MLP neurons of a small language model. Each row is named by its layer, matrix (up: input weights; down: output weights) and neuron, and shows model dimensions 80-175. Each number is 50 + 12 x the weight over its row's rms, rounded and kept within 0 to 99.
After each neuron's rows, "fires before" lists the tokens most often just after its 100 highest values on Wikipedia text that the model never trained on; "fires on" lists the tokens most often at its 100 highest values on Wikipedia text that the model never trained on. A number after a token or word is its count.

L9.up1549:64 42 28 32 36 61 54 59 53 38 59 49 57 60 45 58 41 63 40 52 56 51 49 73 52 36 55 31 54 45 59 36 34 54 62 54 54 59 46 46 47 48 57 63 54 70 54 51 53 54 29 48 39 30 23 39 57 53 70 54 54 43 48 34 31 47 41 53 49 58 58 46 40 78 50 41 54 53 31 55 36 61 60 46 60 26 54 08 34 55 59 47 47 55 61 58
L9.down1549:51 51 53 63 67 47 37 42 44 47 47 43 45 39 60 34 57 45 52 63 41 59 27 34 56 51 77 59 33 58 45 46 45 56 44 56 36 53 42 59 68 39 47 48 62 46 71 53 48 33 29 65 52 46 39 52 56 65 55 47 62 29 31 54 49 27 28 17 70 32 46 57 55 45 40 53 48 40 46 65 69 64 38 80 51 35 70 47 62 48 42 43 44 50 65 61
fires before: "0" 43, "1" 17, " " 16, "3" 5, " |" 4, "2" 4
fires on: " " 55, " |" 17, "." 15, "0" 5

L9.up525:61 61 76 46 59 36 58 34 58 48 52 63 32 44 29 57 44 44 60 55 64 36 21 52 66 47 44 51 86 62 44 36 39 56 49 53 54 54 53 53 48 61 53 58 59 49 39 53 69 43 53 34 38 50 56 44 43 51 68 31 54 56 49 77 63 53 46 49 51 66 54 60 72 63 75 34 67 56 45 54 44 35 60 42 70 55 52 57 54 47 61 45 45 67 53 46
L9.down525:69 53 68 40 22 62 37 25 74 42 37 41 53 32 53 58 66 47 62 50 55 50 48 40 43 53 61 59 64 43 48 70 22 44 65 60 46 77 46 53 41 38 67 47 65 64 45 52 50 33 46 40 46 31 34 43 41 52 45 36 40 46 67 39 58 50 43 38 73 59 32 59 59 65 51 44 50 54 52 71 53 23 55 41 66 47 33 57 49 33 75 45 51 24 45 63
fires before: "0" 22, "2" 17, "4" 16, "3" 14, "1" 13, "5" 11
fires on: "2" 32, ":" 29, "." 12, " " 7, "5" 6

L9.up1476:61 69 43 45 42 54 49 56 55 19 52 52 64 25 62 62 63 52 53 35 30 38 47 45 58 55 51 44 60 37 62 52 35 57 61 63 60 43 34 63 69 46 48 58 59 51 43 40 60 57 37 75 50 59 49 65 82 55 68 49 39 68 27 39 43 37 64 35 57 53 53 59 52 31 65 51 55 43 34 56 42 48 55 60 36 57 57 16 43 43 63 46 29 51 62 72
L9.down1476:55 57 52 98 68 47 16 52 19 60 80 49 57 33 57 59 60 55 28 46 48 49 55 54 62 45 28 67 39 33 55 57 43 42 56 70 44 80 34 58 56 56 28 46 45 57 46 47 35 36 45 50 57 53 57 11 42 56 51 39 42 61 55 49 68 45 49 47 67 61 62 29 30 49 55 33 39 54 38 49 44 46 41 54 42 63 55 71 48 45 56 45 40 50 68 72
fires before: "\n" 61, " " 9, " |" 6
fires on: " |" 70, "." 15, " " 7

L10.up222:50 28 55 48 40 45 55 74 48 36 39 58 43 47 40 63 52 43 37 60 43 47 50 58 56 25 32 50 44 56 47 58 58 48 61 32 55 49 50 57 71 46 55 59 51 56 46 26 48 69 44 63 70 46 36 41 39 60 70 53 45 52 55 48 51 58 62 37 53 53 58 51 28 37 55 53 52 56 44 51 66 41 67 39 47 34 57 63 50 47 56 74 52 42 71 59
L10.down222:54 52 91 64 43 29 44 58 51 37 52 54 50 42 66 49 47 49 40 58 54 52 48 61 68 43 48 60 52 63 57 21 24 47 54 39 49 19 20 51 59 56 44 53 42 51 53 69 53 56 54 75 48 50 61 66 54 58 49 63 53 51 45 57 49 66 49 49 46 58 48 49 50 60 59 64 50 45 48 40 59 63 49 48 36 63 50 50 54 62 31 42 48 56 40 62
fires before: "0" 92, "9" 4
fires on: "2" 92, "1" 4

L10.up948:59 59 44 38 58 42 63 51 57 58 55 77 35 60 66 68 63 74 51 51 47 46 32 49 38 56 76 54 51 33 61 56 27 40 61 36 38 41 59 68 53 41 47 68 65 70 33 38 54 32 78 47 52 66 52 31 54 48 52 49 44 36 41 68 53 48 51 54 40 63 51 52 42 38 49 50 49 71 77 41 45 38 64 61 51 59 16 36 59 46 62 55 62 71 37 39
L10.down948:54 55 67 59 65 54 28 44 51 45 44 51 35 29 44 59 36 57 48 68 55 42 26 84 33 47 45 76 37 48 43 63 57 62 39 47 65 67 44 51 55 59 49 68 45 38 43 34 58 44 44 29 44 48 43 53 36 57 56 66 70 44 63 69 46 43 48 64 50 52 65 50 29 41 61 49 38 62 35 64 50 42 50 43 39 33 51 49 45 48 78 47 44 49 73 39
fires before: "\n" 44, " " 22, "l" 6
fires on: " |" 46, "---|---|---|---|" 21

L10.up1730:69 40 57 44 60 61 61 45 50 41 58 64 48 33 49 51 60 64 57 57 33 33 31 46 29 60 41 61 32 55 37 44 55 60 63 43 46 65 33 44 69 29 48 29 51 63 35 36 68 56 35 66 45 60 39 56 40 37 63 52 59 37 58 32 59 38 59 59 57 51 51 68 42 44 40 51 48 50 64 33 44 65 51 64 73 63 56 45 66 50 47 59 53 50 47 51
L10.down1730:57 41 53 74 57 51 32 38 31 54 48 28 75 31 41 43 65 63 46 33 43 71 47 68 61 70 50 38 36 56 35 40 49 45 46 49 56 36 59 35 53 44 59 57 55 79 61 37 41 37 48 76 42 66 52 52 49 48 48 44 53 64 51 43 38 78 66 46 38 59 60 39 51 55 50 49 49 44 51 50 28 35 48 61 47 61 59 62 45 58 52 40 46 38 50 58
fires before: "2" 14, "1" 14, "3" 12, "0" 10, "4" 9, "6" 9
fires on: " " 15, "," 14, "4" 12, "0" 12, "6" 12, "8" 7

L10.up1736:73 61 55 49 31 62 54 52 50 46 49 61 63 44 29 53 55 71 68 49 47 47 71 39 65 54 44 45 36 50 36 73 46 71 51 54 63 45 65 54 58 55 45 27 54 55 39 17 58 63 73 64 53 58 66 65 33 38 48 64 52 35 42 51 65 63 48 33 45 67 58 52 42 37 75 47 38 72 80 51 39 50 57 45 74 47 49 54 46 57 62 68 63 52 44 49
L10.down1736:52 64 74 60 60 27 47 63 59 39 54 56 42 48 43 44 38 54 53 44 48 70 56 58 46 45 64 37 59 42 33 37 58 58 75 38 62 47 59 56 47 50 55 35 46 62 43 80 47 53 41 33 55 43 45 54 41 49 58 58 50 31 67 31 58 31 47 60 51 40 38 65 32 56 49 54 51 40 45 50 37 35 64 48 36 65 63 59 40 66 53 42 69 37 45 44
fires before: "0" 41, "9" 8, " in" 6, " by" 6, " with" 5, "\n" 5
fires on: "2" 41, "ed" 8, "1" 8, " in" 6

L10.up984:54 32 62 58 44 46 55 51 61 33 50 48 60 56 34 69 27 37 50 62 47 53 47 46 56 42 71 57 57 35 51 44 38 57 47 54 52 55 47 56 36 65 55 39 52 38 59 61 50 54 57 60 40 43 29 40 50 46 30 46 57 30 39 53 27 49 60 33 52 43 33 56 33 32 53 58 35 37 35 39 47 54 61 45 46 35 52 45 46 63 32 65 41 63 41 57
L10.down984:64 40 44 38 49 34 48 47 46 57 61 62 27 51 18 40 62 53 51 49 58 65 56 63 44 70 43 61 49 49 32 51 46 46 53 35 36 60 59 44 34 53 41 47 28 63 40 44 61 48 42 64 51 44 42 40 38 30 49 53 50 54 57 38 46 66 51 53 37 62 27 66 50 37 51 44 25 42 47 57 39 39 44 59 65 55 55 41 64 44 53 43 58 45 40 59
fires before: " |" 57, "." 17, "″" 6
fires on: "4" 29, "5" 22, "3" 9, "6" 8, "0" 5, "7" 5

L10.up1438:66 66 46 47 61 59 69 57 46 53 50 79 44 24 30 46 37 87 55 55 31 66 56 43 60 44 59 46 58 48 47 46 46 46 46 67 33 71 73 60 48 37 53 64 53 34 63 40 69 36 58 56 42 52 49 44 37 40 57 61 39 58 46 40 52 54 44 57 54 42 62 65 53 43 77 48 57 44 51 32 60 50 44 53 59 54 15 54 54 52 48 71 46 56 61 47
L10.down1438:51 27 50 45 43 78 67 77 55 52 53 59 64 61 45 47 44 61 63 61 56 60 40 55 64 40 59 37 45 70 41 51 32 56 50 59 41 55 57 54 47 56 86 50 55 51 42 66 73 47 34 43 62 70 60 47 30 37 59 40 77 56 40 41 43 55 43 39 43 72 43 61 58 37 68 51 42 59 34 38 63 45 57 44 51 47 34 65 61 38 49 54 73 56 55 60
fires before: "0" 16, "6" 15, "9" 14, "1" 10, "4" 9, "3" 9
fires on: "," 17, "." 12, "2" 11, "9" 11

L10.up98:39 57 43 55 65 50 41 47 70 51 55 27 31 56 53 51 63 60 29 55 63 63 52 38 37 53 59 41 59 39 54 70 42 24 35 52 40 33 50 31 45 45 47 51 19 44 40 56 52 52 46 60 37 27 39 62 52 63 58 24 54 39 29 61 49 59 56 65 49 62 61 68 59 46 52 41 29 57 47 52 39 39 54 70 46 65 54 60 45 25 38 38 56 45 60 41
L10.down98:39 40 56 45 38 55 50 50 46 42 62 40 56 44 57 39 64 56 43 47 38 55 53 59 69 37 48 38 58 31 57 54 73 53 32 41 64 54 39 31 45 71 71 44 42 45 44 55 26 32 50 57 39 41 54 58 53 54 38 45 51 73 52 35 38 52 50 56 52 68 53 59 72 46 40 30 59 53 55 61 55 48 50 70 34 42 58 36 48 45 57 35 73 62 35 59
fires before: "9" 34, "6" 13, "5" 12, "8" 10, "4" 9, "7" 6
fires on: "9" 23, "1" 19, "0" 16, "2" 9, "7" 9, "6" 7

L5.up432:40 50 70 24 53 53 66 61 70 47 33 47 52 42 58 40 60 45 60 38 58 50 63 69 61 58 60 44 46 72 35 50 40 52 52 51 59 52 46 39 37 53 41 40 58 49 54 55 44 48 77 45 48 32 66 73 42 39 66 62 37 58 28 47 46 45 44 70 51 34 52 59 51 64 42 57 67 45 52 58 66 40 30 59 58 43 24 43 40 46 54 58 36 60 63 36
L5.down432:52 38 54 55 67 44 38 43 60 41 40 50 39 52 45 47 38 58 59 84 56 75 53 54 40 55 50 37 56 44 48 44 28 53 55 50 49 52 59 63 40 52 39 42 40 41 42 49 40 40 64 61 47 37 77 47 64 84 45 45 59 47 50 57 32 51 49 48 60 50 34 47 53 52 69 23 54 56 45 27 50 62 51 50 32 29 55 50 49 45 31 51 53 63 43 62
fires before: " " 46, "\n" 14, "," 8, "ing" 6, " Votes" 6
fires on: " |" 60, "'" 14, "c" 6, " " 5

L9.up1552:41 53 55 39 61 66 63 32 43 27 56 59 54 54 55 47 67 57 46 59 19 61 57 45 32 60 50 52 58 31 50 39 42 47 50 30 63 51 51 47 60 43 43 52 30 52 43 54 56 45 56 44 36 28 43 58 28 42 40 63 42 26 56 37 48 68 58 39 30 39 58 69 47 33 68 42 39 57 37 54 31 69 50 45 55 34 55 41 74 58 49 59 58 58 59 55
L9.down1552:64 62 41 47 69 36 61 65 36 39 29 55 64 20 38 47 63 42 57 68 54 50 53 47 69 62 38 59 35 52 45 64 63 53 54 37 42 31 44 25 45 31 54 66 56 63 45 57 60 33 22 43 40 42 82 51 61 49 21 36 45 38 59 40 51 45 26 48 53 46 48 24 40 56 48 40 49 34 49 50 49 50 62 65 47 58 54 57 44 37 19 31 72 41 31 63
fires before: " |" 51, ")" 21, "." 9, "\n" 4
fires on: "9" 25, "6" 16, "5" 15, "8" 12, "1" 6

L10.up1788:50 56 62 61 64 60 59 28 50 38 29 58 62 57 35 60 39 49 45 49 37 67 36 33 28 34 55 43 51 70 53 58 58 48 64 75 38 44 62 43 43 49 68 27 51 44 44 41 42 46 52 66 47 12 61 47 42 47 36 62 40 72 49 62 68 55 31 35 48 59 45 60 55 47 41 63 57 68 57 55 49 36 57 48 57 51 37 50 58 61 46 41 49 30 48 15
L10.down1788:59 49 41 39 51 48 53 46 33 34 48 46 62 55 33 49 56 67 37 37 51 75 64 47 64 53 50 65 28 31 49 39 68 47 67 52 58 56 64 45 62 63 30 40 74 60 60 60 33 37 80 46 60 58 55 54 44 46 55 73 35 54 32 52 57 38 45 40 54 50 29 59 48 58 40 42 52 69 54 71 54 35 45 59 31 50 61 64 50 70 25 55 56 60 79 37
fires before: "9" 53, "0" 7, "ed" 5, "th" 4
fires on: "1" 46, "9" 15, "0" 6

L10.up1911:58 39 55 61 52 34 80 47 35 42 52 51 47 60 44 54 49 51 46 45 47 45 39 23 54 49 58 53 55 32 46 29 34 62 53 54 40 43 44 31 38 77 50 49 41 29 63 35 50 62 57 48 26 54 62 41 38 58 40 68 46 57 44 64 43 28 42 36 30 37 33 56 38 48 42 61 44 50 59 55 46 32 40 46 47 44 50 43 66 59 52 59 49 58 55 74
L10.down1911:63 49 61 38 59 34 89 40 67 45 47 49 49 82 33 35 48 45 41 58 34 51 49 40 58 64 20 52 62 64 39 68 56 53 60 56 50 29 58 53 59 54 43 57 37 37 55 51 35 62 62 42 50 39 42 47 61 40 53 54 68 53 33 57 55 48 51 61 32 60 57 54 43 47 42 57 74 43 68 52 40 75 72 51 60 75 54 43 44 54 34 56 44 42 44 55
fires before: "8" 32, "9" 18, "′" 12, "″" 8
fires on: "7" 24, "6" 16, "0" 14, "9" 8, "1" 8, "5" 6

L10.up747:50 40 49 49 41 84 62 48 35 51 65 62 52 36 34 50 67 51 62 50 40 41 55 37 65 42 54 48 50 45 26 42 45 62 51 51 40 50 49 86 70 55 53 55 45 63 64 51 45 34 41 72 56 25 37 55 40 46 66 56 50 75 56 38 42 46 59 53 43 42 64 55 45 46 63 49 20 56 52 68 41 45 53 63 56 25 58 57 62 74 77 51 55 47 80 44
L10.down747:55 57 22 42 64 51 54 47 58 43 53 44 36 50 50 80 39 46 68 54 61 54 33 55 60 67 63 65 41 49 42 48 58 57 68 60 41 44 48 31 67 23 56 63 40 61 46 65 65 59 75 24 19 47 48 54 50 73 56 55 54 45 44 50 34 33 46 58 43 13 76 53 66 57 37 61 42 39 64 41 49 55 49 43 59 50 43 42 35 40 25 40 55 75 89 38
fires before: "-" 50, "\n" 7
fires on: "\n" 43, "8" 9, "1" 5

L5.up639:64 58 35 54 64 70 66 39 48 54 33 35 41 42 55 57 54 34 48 55 50 65 39 66 55 59 46 31 30 55 55 50 43 38 68 49 47 52 53 57 45 41 45 28 58 21 61 64 53 57 51 32 51 46 88 60 60 24 49 38 40 62 46 47 46 42 27 62 42 54 39 65 51 59 60 51 51 32 77 56 66 34 73 50 13 40 35 14 09 40 51 47 50 53 53 47
L5.down639:33 43 64 50 64 39 30 59 46 44 66 52 57 59 52 60 62 61 61 55 26 46 58 44 30 45 49 76 53 53 62 64 55 57 44 56 63 36 47 44 49 63 59 81 51 77 40 41 45 60 55 71 47 58 27 33 38 66 44 57 55 29 48 52 64 48 78 37 54 55 61 42 40 44 48 42 52 55 31 41 41 69 43 79 70 52 68 68 67 55 54 51 46 30 54 40
fires before: " " 67, "\n" 25
fires on: " |" 100

L5.up443:44 63 46 59 68 47 40 27 41 38 35 71 48 40 65 43 69 66 34 60 54 53 06 59 45 51 54 46 20 53 30 52 51 48 67 30 59 66 51 55 26 27 57 47 32 50 54 43 59 47 64 41 66 41 35 43 47 47 61 49 59 40 68 56 42 46 41 25 64 49 44 40 47 53 54 39 39 46 80 64 36 51 50 36 61 48 59 44 46 46 58 61 55 53 42 61
L5.down443:44 53 59 41 32 59 59 45 47 54 44 26 36 48 26 54 34 78 32 71 55 48 24 70 54 53 43 48 27 32 39 58 51 45 30 30 30 64 49 39 57 41 29 61 60 49 42 42 51 49 40 50 49 53 53 35 56 64 56 46 60 53 46 47 57 23 59 38 50 72 67 53 57 53 65 32 36 55 73 56 66 40 68 60 40 60 70 41 34 54 59 43 65 30 34 60
fires before: "|" 69, " " 9, "\n" 5
fires on: "\n" 76, " |" 11, "ing" 5

L5.up1796:42 48 38 45 55 54 59 56 65 43 80 55 36 53 54 41 53 44 58 42 62 49 36 40 54 52 47 40 59 50 62 69 47 51 56 39 66 50 43 42 38 47 32 34 59 54 36 58 78 31 52 52 19 37 36 47 64 64 38 35 47 82 67 54 48 41 57 54 68 49 49 42 55 63 61 56 58 48 49 71 52 42 50 48 48 53 40 39 60 18 33 51 56 63 50 43
L5.down1796:64 63 47 38 43 58 52 38 57 71 57 53 41 40 39 43 59 76 41 64 27 55 55 53 51 50 52 51 41 48 38 43 66 65 44 33 50 65 67 59 56 53 70 57 34 45 57 44 38 59 51 67 52 55 56 43 33 50 55 43 63 61 11 46 43 56 38 53 47 57 59 40 34 56 43 59 77 25 43 44 44 39 33 61 57 42 48 71 62 34 51 37 56 52 87 41
fires before: "3" 26, "2" 22, "1" 14, "0" 8, "4" 8, "6" 7
fires on: "0" 20, "9" 18, "2" 13, "1" 12, "8" 8, "4" 7

L9.up1430:52 52 56 65 68 53 44 47 49 36 28 60 31 48 51 51 41 64 62 61 35 50 38 22 62 34 39 57 47 59 73 60 46 64 50 63 48 47 45 39 32 67 77 57 69 64 64 41 56 53 58 24 50 52 52 51 35 74 63 77 41 60 51 46 50 51 65 56 44 65 41 48 37 72 41 50 65 42 46 41 47 74 38 56 41 64 44 60 47 27 41 53 53 54 49 40
L9.down1430:50 63 41 47 55 66 46 40 39 70 42 30 68 32 45 45 56 57 61 63 40 55 55 63 50 38 48 66 53 20 52 26 56 42 61 40 67 44 44 45 58 64 64 62 44 44 63 74 49 48 57 68 73 70 54 59 58 36 67 55 63 37 37 58 37 39 41 38 55 53 55 45 32 60 42 48 61 32 58 49 59 42 60 59 33 48 50 63 44 36 57 36 46 42 62 48
fires before: "9" 65, "ra" 4, "mb" 4
fires on: "9" 28, "1" 14, " " 13, "8" 5, "ro" 4

L5.up1725:56 53 45 30 49 69 57 46 50 45 45 60 69 43 58 66 51 52 70 49 51 60 55 50 32 46 38 43 50 54 45 49 46 54 43 30 76 55 81 70 40 50 64 53 65 19 37 56 29 59 50 46 54 29 60 62 51 40 59 45 45 61 34 48 37 50 35 45 44 70 43 62 51 58 58 22 75 72 82 36 48 65 63 52 46 47 39 43 50 38 50 34 54 57 34 53
L5.down1725:30 27 34 61 56 44 67 54 63 68 25 31 50 45 43 50 68 56 37 66 27 44 54 51 62 76 63 60 33 32 46 50 46 54 45 73 52 63 38 73 53 50 81 67 53 52 58 44 38 71 60 55 53 34 36 51 51 47 65 37 51 60 46 32 51 43 65 36 58 61 54 45 67 52 51 63 54 56 40 44 57 62 49 52 51 37 61 58 48 61 59 39 66 37 71 46
fires before: " " 53, " |" 16
fires on: " |" 64, "1" 12, "lan" 4

L9.up779:47 45 39 44 45 47 32 45 74 37 41 42 38 47 46 55 38 69 35 50 33 56 45 55 57 60 40 67 69 52 42 43 21 58 42 47 43 52 59 56 25 54 53 54 45 45 59 50 53 60 27 43 65 41 39 37 61 46 62 43 41 76 38 55 54 39 33 30 43 66 52 44 52 28 47 34 48 58 48 42 58 65 54 56 46 49 49 32 69 44 59 48 39 43 76 59
L9.down779:53 55 48 55 35 57 34 51 36 46 74 24 49 48 42 49 61 39 61 66 36 60 59 53 40 43 57 62 33 44 45 51 32 70 71 43 64 70 65 51 43 56 68 58 41 34 50 54 39 35 65 32 41 67 44 61 51 50 52 62 24 48 31 55 53 46 50 54 38 65 47 60 53 31 49 42 49 49 38 33 21 46 59 45 46 58 53 72 52 61 59 32 25 49 75 56
fires before: "\n" 67, " |" 18
fires on: "\n" 51, "%" 7, " |" 5, ")" 5, "W" 4, "0" 4

L10.up2:66 39 65 42 72 43 66 51 57 45 52 73 27 49 47 62 56 56 40 46 50 59 40 43 52 52 35 48 42 30 37 54 43 58 46 49 51 38 44 52 48 33 38 64 38 54 41 63 51 37 60 42 65 65 23 44 44 55 55 47 45 46 48 38 41 34 58 59 66 60 53 65 53 33 54 57 65 57 49 45 41 50 47 50 48 43 37 64 55 71 58 41 54 66 45 60
L10.down2:50 36 43 49 47 48 37 60 50 64 49 41 60 55 54 48 54 32 57 47 41 44 69 48 53 52 45 44 50 50 74 40 31 74 46 46 61 47 54 59 41 64 61 55 39 62 69 58 54 43 46 53 39 36 63 56 58 49 47 50 42 46 53 47 66 50 57 41 49 60 52 56 58 53 61 65 87 43 50 50 58 53 57 54 48 19 36 50 53 22 58 55 46 41 72 64
fires before: "0" 16, "9" 11, "4" 11, "5" 9, "1" 8, "8" 7
fires on: "4" 11, "8" 11, "5" 10, "7" 10, "1" 9, "3" 8

L9.up728:48 61 69 55 69 27 55 57 50 41 51 51 71 47 40 37 34 55 32 60 54 46 55 38 64 39 64 44 32 34 35 47 35 37 51 50 55 47 45 58 61 42 57 56 51 38 54 49 45 44 68 42 26 53 45 48 42 44 36 63 58 49 60 46 64 55 48 62 56 63 64 46 26 47 83 39 39 37 59 35 56 46 45 29 43 51 51 55 66 50 59 57 70 56 39 35
L9.down728:41 71 46 61 51 54 61 30 44 53 55 57 48 27 40 45 45 46 50 58 52 57 51 63 61 55 52 50 44 51 41 54 50 47 46 34 73 51 43 60 37 40 49 46 39 63 49 50 49 51 51 60 42 33 57 37 46 48 51 48 43 52 40 51 34 40 67 29 48 54 24 57 74 68 44 51 50 56 47 40 50 57 38 48 31 52 50 43 55 74 54 58 74 38 33 50
fires before: " |" 65, "0" 18, "\n" 5
fires on: "8" 19, "5" 16, "2" 12, "6" 11

L10.up1248:45 51 50 52 84 47 38 69 39 41 36 51 62 23 48 62 57 53 49 25 55 44 30 51 48 53 57 30 63 46 49 54 48 31 57 62 23 36 47 51 64 52 51 52 86 54 53 44 57 47 57 30 68 37 39 47 52 51 37 59 51 46 58 41 55 51 40 66 32 67 43 49 31 46 52 43 33 42 36 57 36 63 31 54 50 41 36 53 57 74 52 42 57 48 44 51
L10.down1248:71 72 37 48 59 63 45 48 46 57 40 47 65 39 52 58 64 47 57 23 39 70 55 44 39 37 54 57 54 35 47 23 55 47 45 43 32 40 41 49 58 50 27 55 72 37 46 44 43 69 45 34 65 54 40 52 66 34 69 72 57 34 36 46 39 39 48 53 53 39 38 46 57 34 56 31 54 54 48 37 48 22 36 34 16 27 46 61 47 70 62 52 56 59 42 65
fires before: "9" 51, "8" 13, "1" 9, "d" 5
fires on: " " 33, "9" 14, "0" 7, "8" 7, "1" 4

L5.up1831:59 38 54 34 61 49 47 59 57 37 70 24 55 64 66 58 41 55 26 61 43 36 63 46 60 63 47 52 47 49 74 50 44 46 45 48 50 33 49 47 48 51 32 45 50 60 47 33 56 47 54 59 28 66 61 51 54 58 38 44 43 48 36 46 76 64 50 43 48 46 59 47 47 42 44 55 36 69 20 47 63 38 47 60 42 63 50 64 68 50 57 50 67 43 54 66
L5.down1831:60 51 80 51 47 25 49 61 57 53 59 60 90 64 13 23 57 48 48 41 31 73 52 43 54 50 60 52 59 32 31 59 53 67 45 48 36 48 33 51 68 54 52 61 64 69 63 63 26 76 51 53 40 45 48 66 59 54 32 35 29 30 48 46 49 44 39 54 57 63 64 23 35 55 52 43 36 68 48 51 37 47 45 54 68 56 53 61 61 53 64 50 63 23 73 31
fires before: " |" 34, "." 13, "%" 11, "0" 8, "5" 5
fires on: "9" 31, "1" 24, "7" 18, "0" 14, "8" 9

L9.up1090:42 80 69 54 52 54 40 49 64 71 64 47 60 46 61 51 40 67 57 55 61 63 57 50 51 59 44 64 71 53 38 65 22 58 46 54 58 43 51 57 51 64 72 48 42 48 57 39 37 62 39 56 39 56 57 42 48 45 56 77 74 36 50 41 52 63 62 35 31 70 52 55 55 32 58 15 52 54 58 73 86 73 49 39 59 49 36 54 48 58 65 54 56 47 53 62
L9.down1090:45 48 46 85 45 49 52 30 54 52 43 58 32 32 34 46 34 49 54 56 51 52 55 74 43 43 55 42 51 53 42 37 65 46 40 73 31 35 60 54 85 68 48 56 56 32 39 53 63 52 33 28 42 42 49 67 56 41 40 41 54 70 51 54 31 29 40 39 53 65 56 47 32 31 48 51 39 51 42 68 46 57 45 40 16 49 53 28 54 47 65 49 30 57 61 64
fires before: " " 37, "9" 15, "0" 14, "2" 10, "1" 9, "8" 6
fires on: "1" 23, " " 18, " January" 15, "2" 12, " March" 6

L10.up1462:61 52 38 53 37 48 50 32 52 54 45 64 39 54 65 49 41 60 60 58 55 52 64 47 36 73 62 60 46 45 68 63 45 58 50 44 44 21 88 33 56 55 36 29 31 53 43 43 60 58 45 61 42 35 30 38 51 64 33 55 45 77 31 76 54 42 41 22 50 52 41 67 62 70 68 80 67 39 70 50 52 43 54 64 50 63 35 49 58 55 41 42 45 44 49 61
L10.down1462:43 41 40 30 35 33 35 40 61 53 47 53 51 49 65 23 33 50 51 58 54 52 59 40 33 39 48 61 47 64 50 48 66 60 35 47 50 48 37 34 51 64 34 30 38 43 46 51 55 53 51 77 52 56 28 50 63 40 53 59 55 65 45 71 23 17 46 55 49 44 67 61 53 50 40 54 61 46 48 57 40 44 64 61 35 58 50 40 53 59 57 45 32 42 58 66
fires before: "2" 47, "8" 19, "3" 6, "6" 5, "ut" 4
fires on: "1" 33, " " 11, "8" 8, "4" 6, "9" 5, "6" 5

L9.up1017:57 22 66 46 26 49 43 39 35 58 67 71 58 52 44 73 51 66 50 57 67 37 50 51 61 19 38 61 53 61 53 33 55 59 53 53 35 64 53 63 61 28 65 43 51 55 34 56 47 34 29 43 23 70 37 40 51 38 51 63 35 24 51 36 63 43 43 40 66 65 67 49 40 62 35 55 35 26 51 49 55 63 72 49 54 50 65 46 52 65 58 55 46 51 44 60
L9.down1017:46 53 48 52 34 58 51 49 56 62 55 65 42 40 20 39 66 50 65 44 49 61 26 38 69 36 65 58 83 77 40 60 61 74 40 38 31 48 57 58 42 58 81 46 73 44 51 60 50 28 65 54 51 53 29 56 64 44 52 39 46 45 28 59 51 37 44 59 68 56 41 62 43 67 32 59 50 44 37 55 54 65 66 59 57 40 46 41 54 42 57 31 65 54 31 56
fires before: "0" 28, "2" 17, "4" 8, "1" 7, "3" 6, "5" 5
fires on: ":" 42, " " 22, "–" 4, "ri" 4

L9.up261:45 74 48 61 40 64 66 41 56 52 52 70 44 64 62 36 47 56 50 28 43 40 33 46 50 44 57 45 42 27 34 69 42 41 52 51 54 52 49 61 39 24 34 49 59 42 63 50 47 46 31 72 48 59 52 38 49 40 58 59 58 66 58 59 52 48 54 21 55 44 67 64 48 44 66 35 47 63 41 42 72 49 55 77 58 32 62 44 58 31 56 52 50 56 68 63
L9.down261:51 61 64 72 53 49 51 60 42 68 50 47 44 38 41 52 53 56 35 66 37 57 38 40 51 59 52 39 36 56 46 61 38 50 45 34 81 54 67 51 40 37 41 41 39 19 64 54 44 32 85 46 51 44 60 57 46 76 70 44 58 53 50 55 56 59 62 66 18 55 59 41 39 45 58 42 56 39 63 57 36 51 57 66 50 57 50 58 45 39 78 45 50 48 51 49
fires before: "\n" 62
fires on: " |" 59, ")." 4, " dis" 4